config.toml
n_layer = 18
d_model = 160
n_head = 5
n_kv_head = 1
head_dim = 32
d_mlp = 448
vocab_size = 1024
activation = "swiglu"
norm = "rmsnorm"
norm_place = "pre"
norm_eps = 1e-05
positions = "rope"
rope_base = 10000.0
rope_fraction = 1.0
qk_norm = true
attn_scale = 0.177
bias = "all"
tie_embeddings = false
parallel_block = false
init = "uniform"
init_std_qkv = 0.0329
init_std_o = 0.0
init_std_up = 0.0329
init_std_down = 0.0
optimizer = "laprop"
lr = 0.00159
lr_mult_qkv = 0.5
beta1 = 0.9
beta2 = 0.99
lr_head = 0.0051
warmup_steps = 234
schedule = "wsd"
decay_fraction = 0.559
decay_shape = "linear"
final_lr_fraction = 0.1
batch_tokens = [16384, 32768, 49152]
seq_len = 1024
doc_mask = true
train_tokens = 325600000
steps = 10948
dataset = "wikipedia_en"
MLP neurons of a small language model. Each row is named by its layer, matrix (gate and up: input weights) and neuron, and shows model dimensions 0-63. Each number is 128 + 32 x the weight over its row's rms, rounded and kept within 0 to 255. A neuron's up and down rows have the sign that makes its largest values positive.
After each neuron's rows, "fires after" lists the tokens most often just before its 100 highest values on Wikipedia text that the model never trained on.

L15.gate62 [118  50 126 120 122  87 190 155 119 126 148 136 115 127 175 101 133 113  77 123  90 125  99 124  97 122 138 100 105 156 152 133 107 119 148  64 143 103 101  45 140  90 157 183  62 151 108 164  66  89 154 124  85 124 154 163 150 150 107 163  85 170 175  74]
L15.up62 [136  81 118 128 115 106 176  51 171  95 172  90 168 120 112 142 130 163 116 160 144 145  85 168 103 128  52  98 152  90 203 133  49 192 134 148 166  86  86 135 121 109 134 151 105 189 151 115 169 134 117 136  89 168 162 126 167  85 160 164 128 130 120 151]
fires after: " o", " sy", "1", "ath", "y", "m"

L12.gate219 [130 133 135 120  84 116 120 131  84  54 128 170  60 128 157 125 133 137 123 102 121  89 173 109 111 121 131  52 141  95 129 175 111  88  63 142  99  76 145 180 115 137 110 136 125 104 138 109 180 152 146 129 134 129  95 177 151 121 159 118 120 172  82 105]
L12.up219 [154 163  86 174  88 153 156 118 127 115 191 127 110  75 125 162  86 144  94 114 148 111 109 128 127 149 152 117 175 116 119  99 136  73 129 162 173 105 137 138 111  98  90 127 106 153 179 101  83 131 186 103  89 100 136  83 115  95 162 111 139 166 108 112]
fires after: " sh", " Sh", " sp", "w"

L6.gate228 [139 108 146 105  77  87  46 171 163 161 162 132  84 119 160 115 135  54 117 167 146 114  96 135 105 132  61 115 132 117 156  87  64 159 121 156  91 132  74 135 102 152  92 130  97 106  98  71  82  93 105 160  87 116 115 114 156 151  85 110 114 186 108 180]
L6.up228 [ 57  65 105 139 111 169 151  60 151 129 143 126 138 153 149  83 110 146 130 141 156 135 119 138 158  66  99  98 106 168 104 106 162  74 132 117 124 169  51 118  97 105  94 131  84 131 126  89 135 127 188 129 178 115  53 185 169 184  91 100 147 113  72 151]
fires after: "2", "1", "\n\n", " An"

L12.gate16 [ 63 155  98 163 104 116 106 101  79 128 107 162 166  44  89 212 143 134 128 117 127 141  98 134  98 144 146  85 111 125 153 131 112 159 142 135 138 166 199 137 104 145  83 137 158 148 159 188 105 145 116 117 126 115 150 204 118 139 170 169 124 136 150  97]
L12.up16 [ 90 147 102 166 175 148 112 144 125 157 126 100  66 192 149  98  61 148 164 154 172 111 130 147 128 120 129 132  94 114 185 147  87 178  84 102 170  99 146 109 114 140  79 155 118 125 121 107 121 128 167 113 118 114 127 168 143 123 178 138 148  93 188 120]
fires after: " W", " B", " F", " L", " o", "f"

L3.gate104 [130 139  14 104  98 131  79 136 159 123 157 124 119 209 106 180 125 140  72 110 126 126 160 120 137 165  80 129 130 147 147 122 117 123 156 139  80 165 202 123 130 117 127 127 129 130  94 107 129 125  90 125 127 113 130 123 126 131  71 143 124 124 147 135]
L3.up104 [137  84 189  40  40 128 128 124 106 139 113 132 140 132 117 107 128 115 137 128 137 130  49  67 130  64 111 134 133 120 144 132 144 130 181 129  44 121  95 124 129  50 126 128 128 127 171  77 132 125 232 133  98 161 135 131 127 122  64  82 130 196  58 138]
fires after: "2", " ", "8", ".", "1", "em"

L12.gate50 [138 122 141 178 149 125 132 135 155 117  99  91 160 136  94 127 129 117  75 155 156 187 100 103 109 156 173 150 141 108 215 101 149 155 106 121 163 126 135 138 128 145 132 145 123 104 165 154 169 122 126 149 118 169 130 156 157 109 194 134 118 169 109 128]
L12.up50 [137 149 108 183 109 135 130  74 151 136 116 131 149 114 140 143 144 117 140 169  59 144 159 132  87 206 148 107  95 102 174 124  74 106 133 127 152 110 136 129 159 144 155 165  94 140 152 150 116 189  60 145 115 119 172  88 133 114 167 143 136 149 124 121]
fires after: " e", " an", "ver", " E", "im", "qu"

L10.gate314 [ 85 174 122 136 127 145 122 124  81 121  66 199 149 141 112 208 123 121 135 113 131 134 126 188 133 137  87 143 219 114 108  95 161  80 163 102 101 154 172 109 160 104 154 177 163 136 128 105  99 100 161 125  89 115 148 152 154 119 133 155 131 135 143 189]
L10.up314 [ 60 148 177 134 140 156  97  90 144  56 145 159 114 170 157 121  87 127 144 127 112 136 126 166  81  52 112 165  93 114 131 104 108  79 102 162  89 141 126 165 154 160 167 175 154 121 159 171  93 178 114  94  98 142 120 129 120 130 124 152 132 132 174 169]
fires after: "ot", "es", " V", "\n"

L12.gate371 [177 137 139 135 106  97 106 102 157 166 118  90 152  93 106 121 155 145 129 194 101 176 114 161 121  92 113 129 126 104 217 127 173 118  94  95 139 149 186 133  88 119 120 140 161  90 178 122 136 102 141 124 143 151 111 169 122 160 143  74  99 150 140 160]
L12.up371 [185 107 137 115 123  99  86 149 126 113 113  84 146  40 132 161 107 143 159 168 131 143 164 139 133 122  88 132 180  66 122 177 117 160 135  99 162 139 122 174 112  91 192 118 160 136 170 149 137 147 133 125 106  83 130 114 151 100 142 136  86 100 130 129]
fires after: " E", " e", "ra", " un", " A", " te"

L11.gate93 [155 113 106  93  82 118 129 208 104 187  56 170 168  96 150 163 177 118  79 162 183 137  94 192 111 162  95 149 134 118 126 128 142 100 136 149 173 139 166  74 141 128 194 140 140 166 124 153 111 110 163 107 101 105  90 165 117 179 141 125 165 160 123 176]
L11.up93 [101 137 115  89 116 121 163 169 154  84 167  98 101 107  40 108 136 117 118 162 140 116  73 125  67 129 115 139 140 130  76 134  95 192  77 175 138 162 204 138 105 104 139 104  77 106 110  86 116 133 107 151  55 115 170 153 112 161 154 191 188 115 138 129]
fires after: "\n\n", "-", "\n", "er"

L12.gate281 [132 120 116 110 175  99 157 147  96 165 120 104 152  37  97 193 121 163  79 124 111 108  95 149 115 138  77  93 160 170  68  98 163  89 110 134 143 159 104 199  95 118 101 122 148 158  92 137 110 205  72 165 121 106 115 163 114 129 107 155 149 123  62 104]
L12.up281 [ 51  82 189 142 165 155  92 137 138 125 151 119  98  69 151  91 117 111 139 107 169  59 139  97 111 106 123 117  84 130 167 150  94  89 163 148  64 114 188 111 129 127 141  49 198 135 137  60 103 110 105 136 111 127 150 147 147 108 114 107 111 118  99 134]
fires after: "p", " S", " sp", " sup", " st", "f"

L3.gate431 [140 160 186  82 178 129 133 136 127 134  70 140 128 128 180  91 130 121 182 109 133 132 147 118 126  84 135 144 128 139 114 130 222 177  98 130 163 108 195 146 129 129 130 126 129 130  86 117 128 130  74 131  92 111 129 128 133 119 103 180 130 177 198 111]
L3.up431 [141 131  29 125 207 128 193 128 126 134  67 132 135  79 119 106 123 159 116 187 127 126  59  86 127 125 166 134 129 155  84 119 164 140 215 129 178 216  18  82 126 156 128 128 132 125  71 168 128 132 162 134  26 145 133 139 120 125 123 181 126 112 130  98]
fires after: "um", "i", " Al", "-", "\n\n", "n"

L3.gate69 [127 158 132 183  97 121 182 131 116 140 223 138 128 129 223 146 117 141  84 123 122 125 146 167 123 205 127 118 120 117  85 129 154 148 169 134 123 174  84 165 128 139 137 128 132 135  97 128 123 126 165 134 126 141 123 131 136 123 143 130 127 141 130  63]
L3.up69 [140 122 147 124  62 147 158 130  77 152 230 112 117  98 159 205 127 149 156 109 125 129 137  82 124 139 135 128 131  91 113 130 167 131 137 115 134 178 130 188 137  87 133 133 133 133 100 104 125 128 146 109  69 136 132 119 116 125  81 154 124 196  27 131]
fires after: " ", ".", "5", "4", "3", "6"

L15.gate2 [137 152 147 128 126 124 135 126  80 141 111 127 168 136 151 150  98 162 122 171 142 140 127  94 124 164 160  93 111 120 176  82 183 136 195 146 158  99 122  92 117 165 124 112 143 175 115 183 118 109 125 202 106  96 133  74 107 209 193 132 133 117 164 100]
L15.up2 [145 170 112 148 164 135 101 140 189 131 192 163 103 182 154 114 105  86 186 150 171  91 154 117 133 151  78 116 166 127 156 137  83 135 171  65 156 145 186 201 116 190 132 122 181 109 175  51 134 115 174 111 112  88 144 149 138 132  96 118  66 160 108 173]
fires after: " W", " E", " P", " M", " L"

L8.gate55 [167  80  99 121 141 144 145 102 166 157 140 144  95 151  76 107 157 106  95 148 170 125  99 136 113 167 127 115  97 113  86 103 127 125 145  93  79 155  67 111 106 121  83 119 106 154 115  96 121 123 176 112 110 161 123  93  89 195 105 147 106 110 127 171]
L8.up55 [143 110 140 132 119 158 123 120 115 169 134 154 142 191  89  91 125 114 127 150 181  73 154  88 100 198 129 132 121 144  83 141 126 101 146 149 140  96 137 163  95 165 118  88 159 151 145 121 136 130  84 161 148  81 154 105 132  88 163 116 111 139 109 121]
fires after: "S", " S", " Con", "y", " sy", " sub"

L8.gate320 [131 118 133 160 159 165 166 159 106 147  59 211 121 117  70 156 143 176 139 140 114  88  90 141  97 204 130  89  84 125  68 115 129 116 138 143 111 142 117 102 109 124 125 150 134 129  44 114  95 127 175 122 105 176 141 138  76 152 173 105 165 109 147 120]
L8.up320 [122 136 167 120 111  81 130 142 110 129 168 110  95 102 163 142 130 160  52 105 149  65  99  77 164 113 129 123  59 142  84 114 163 182 123 130 149  70  71 142 156 181 149 152 102 132 172  88 140 150 112  95 157  93 133 147 131 136 136  90 114 141 141 181]
fires after: "S", "\"", "-", " |", " S", "y"

L11.gate371 [179  66 156  92 122 124  66 200 142 123  54 140 107  87 129 109 173 143 166 118 119 151 149 125 122 110 127 144 162  60 162  92 121 119 133 107 177 131 117 120 110 122 121 105 186 118 144 136 173 128 116 110 142 116 129 161  88 155 111 159 123 113 116 191]
L11.up371 [158  64  83 143  71 148 101 124 168  88 124  52 149 103  67 118  77  98 119 156 168  76 142 136 110  91  82 125 118 138 151  91 183 144 155 135 151  95 138 150 151  74 164 131 140 152  97 170 137 167 122 121 139 199 182 107  94  79 119 136 163  96 137 135]
fires after: "\n\n", " is", "\n", "==", " |"

L11.gate349 [112 171 126 121  76 118 111 175 180  95 118 113 102  84 139 125 165  69 149 147 105 142 168  89 103 119 143 131 144 127 119  86 169  80 129 142 142 161  56  93 146  81 180 110  87 143  88 132  75 123 157 113 113 147  83 222 154 155 153 139 115 109 105 111]
L11.up349 [106 149 130 155 105 135 115  85 128  59  30 115 152 116  98 172  71  83  99 176 128 101 155 140 141 117 152  87  84 155 104 177 189 126 174 158 147  98 140 123 156 136 127 106 138 169 119 154 130  76 141  98 138 137 136  93 140 139 113 136 171 153 172 103]
fires after: ".", "cess", "\n\n", "==", "ur", "==="

L4.gate192 [106 100  96 158 172 164 105 201 168 132 122  83 151 119  85 209 142 150 121 183 165 112 173 137 126  58 128 136 166 134 129  89 132 152 179 114  93 165 159 181 125 130 148 108 179  72 125 146 122 104 120 100 112  74 197 171  80 134 134 165 111 167 120  93]
L4.up192 [ 90 104 165  91 231 120  99  72  70 151  74 177 155 108 111 136 127 166 115 168 141 125 128  89 150 101 161 125 165 106 107  96 124 133 135 108  82 187 107 102  91 108 178 133 135 176  77 123 115 183 197 139 143 191  60 150 102 184 108  67 174 134 168  89]
fires after: "\n", "\n\n", "|---|---"

L11.gate428 [152 135 116 124 110 119 131 181 132 154 127 140 101 139 130 162 148 142 114 177 134 165 167 141  73  57  76 116 103 103 103 149 207 122 142  99 128 124  65 105 176 152 178 123 183  88 117  79 162 131 192 120 141 107 168 156  92 164 134 158 165 173 100 140]
L11.up428 [123  81  83  61 119 104 107 160 113 174 157 111 126  92 179 105 141 190 155 125 171 141 140 134 168 132 107 119 121 191 106 141  88 129  85 156 146 146 132  85 139  75 186 121  81 140 150  96  97 105 184 137 110 130 111 100 136 137 202  73 144 156 138 187]
fires after: "\n", "|---|---|---|---", " |", "|", "|---|---"

L12.gate200 [ 99 125 122 120 113 183 133 166 111 161 141  98 136 141  66 144 113 139 140  74 102 137  99 113 129 147 113 147 147  77 151  99 159 169 137  97  96 156 117 100 127  86 117 150 152 150 112 121 180  94 100 196 181 107 109 118 167  70 146 125 154 138  28 129]
L12.up200 [121 108  89 145  76 106  97 137 186 148 131 107 102  98  95 132 187 147 147  83 105 130  93  73  83 145 176 120 109 164 123 120 119  89 152 136 104 112 115 141 122 166 142 109  97 135 157 190 147 108 165 177  82  72  63 155  99  88  68 120 127 139 115 148]
fires after: " m", " c", "m", " res", "p", " f"

L8.gate194 [ 44 138 191 138 126  87  77 117 114 119  41 148  92  81 179 132 144 171 149  94 117 152  98 156 126 124 114 139 159  90 118  80 147  57 158  97 142 149 187 133  81  76 102 187 147 177 124 142 105 121 156 132 104 175 151 105  58 156 140 155 172 152  99 115]
L8.up194 [ 97  88 122 106 125 160 104 125 109 118 158 137 126 128 116  68 149 139 134 136 137 152 116 177 106 130 167 141 100 145 104 124 109 109 114 157 105 116 154 148 172 125 169 115 185 131 155 156  63 141 160 164 130  79 158 143 184 116 169 144 129  99 133 147]
fires after: "ot", " ", "es", "^"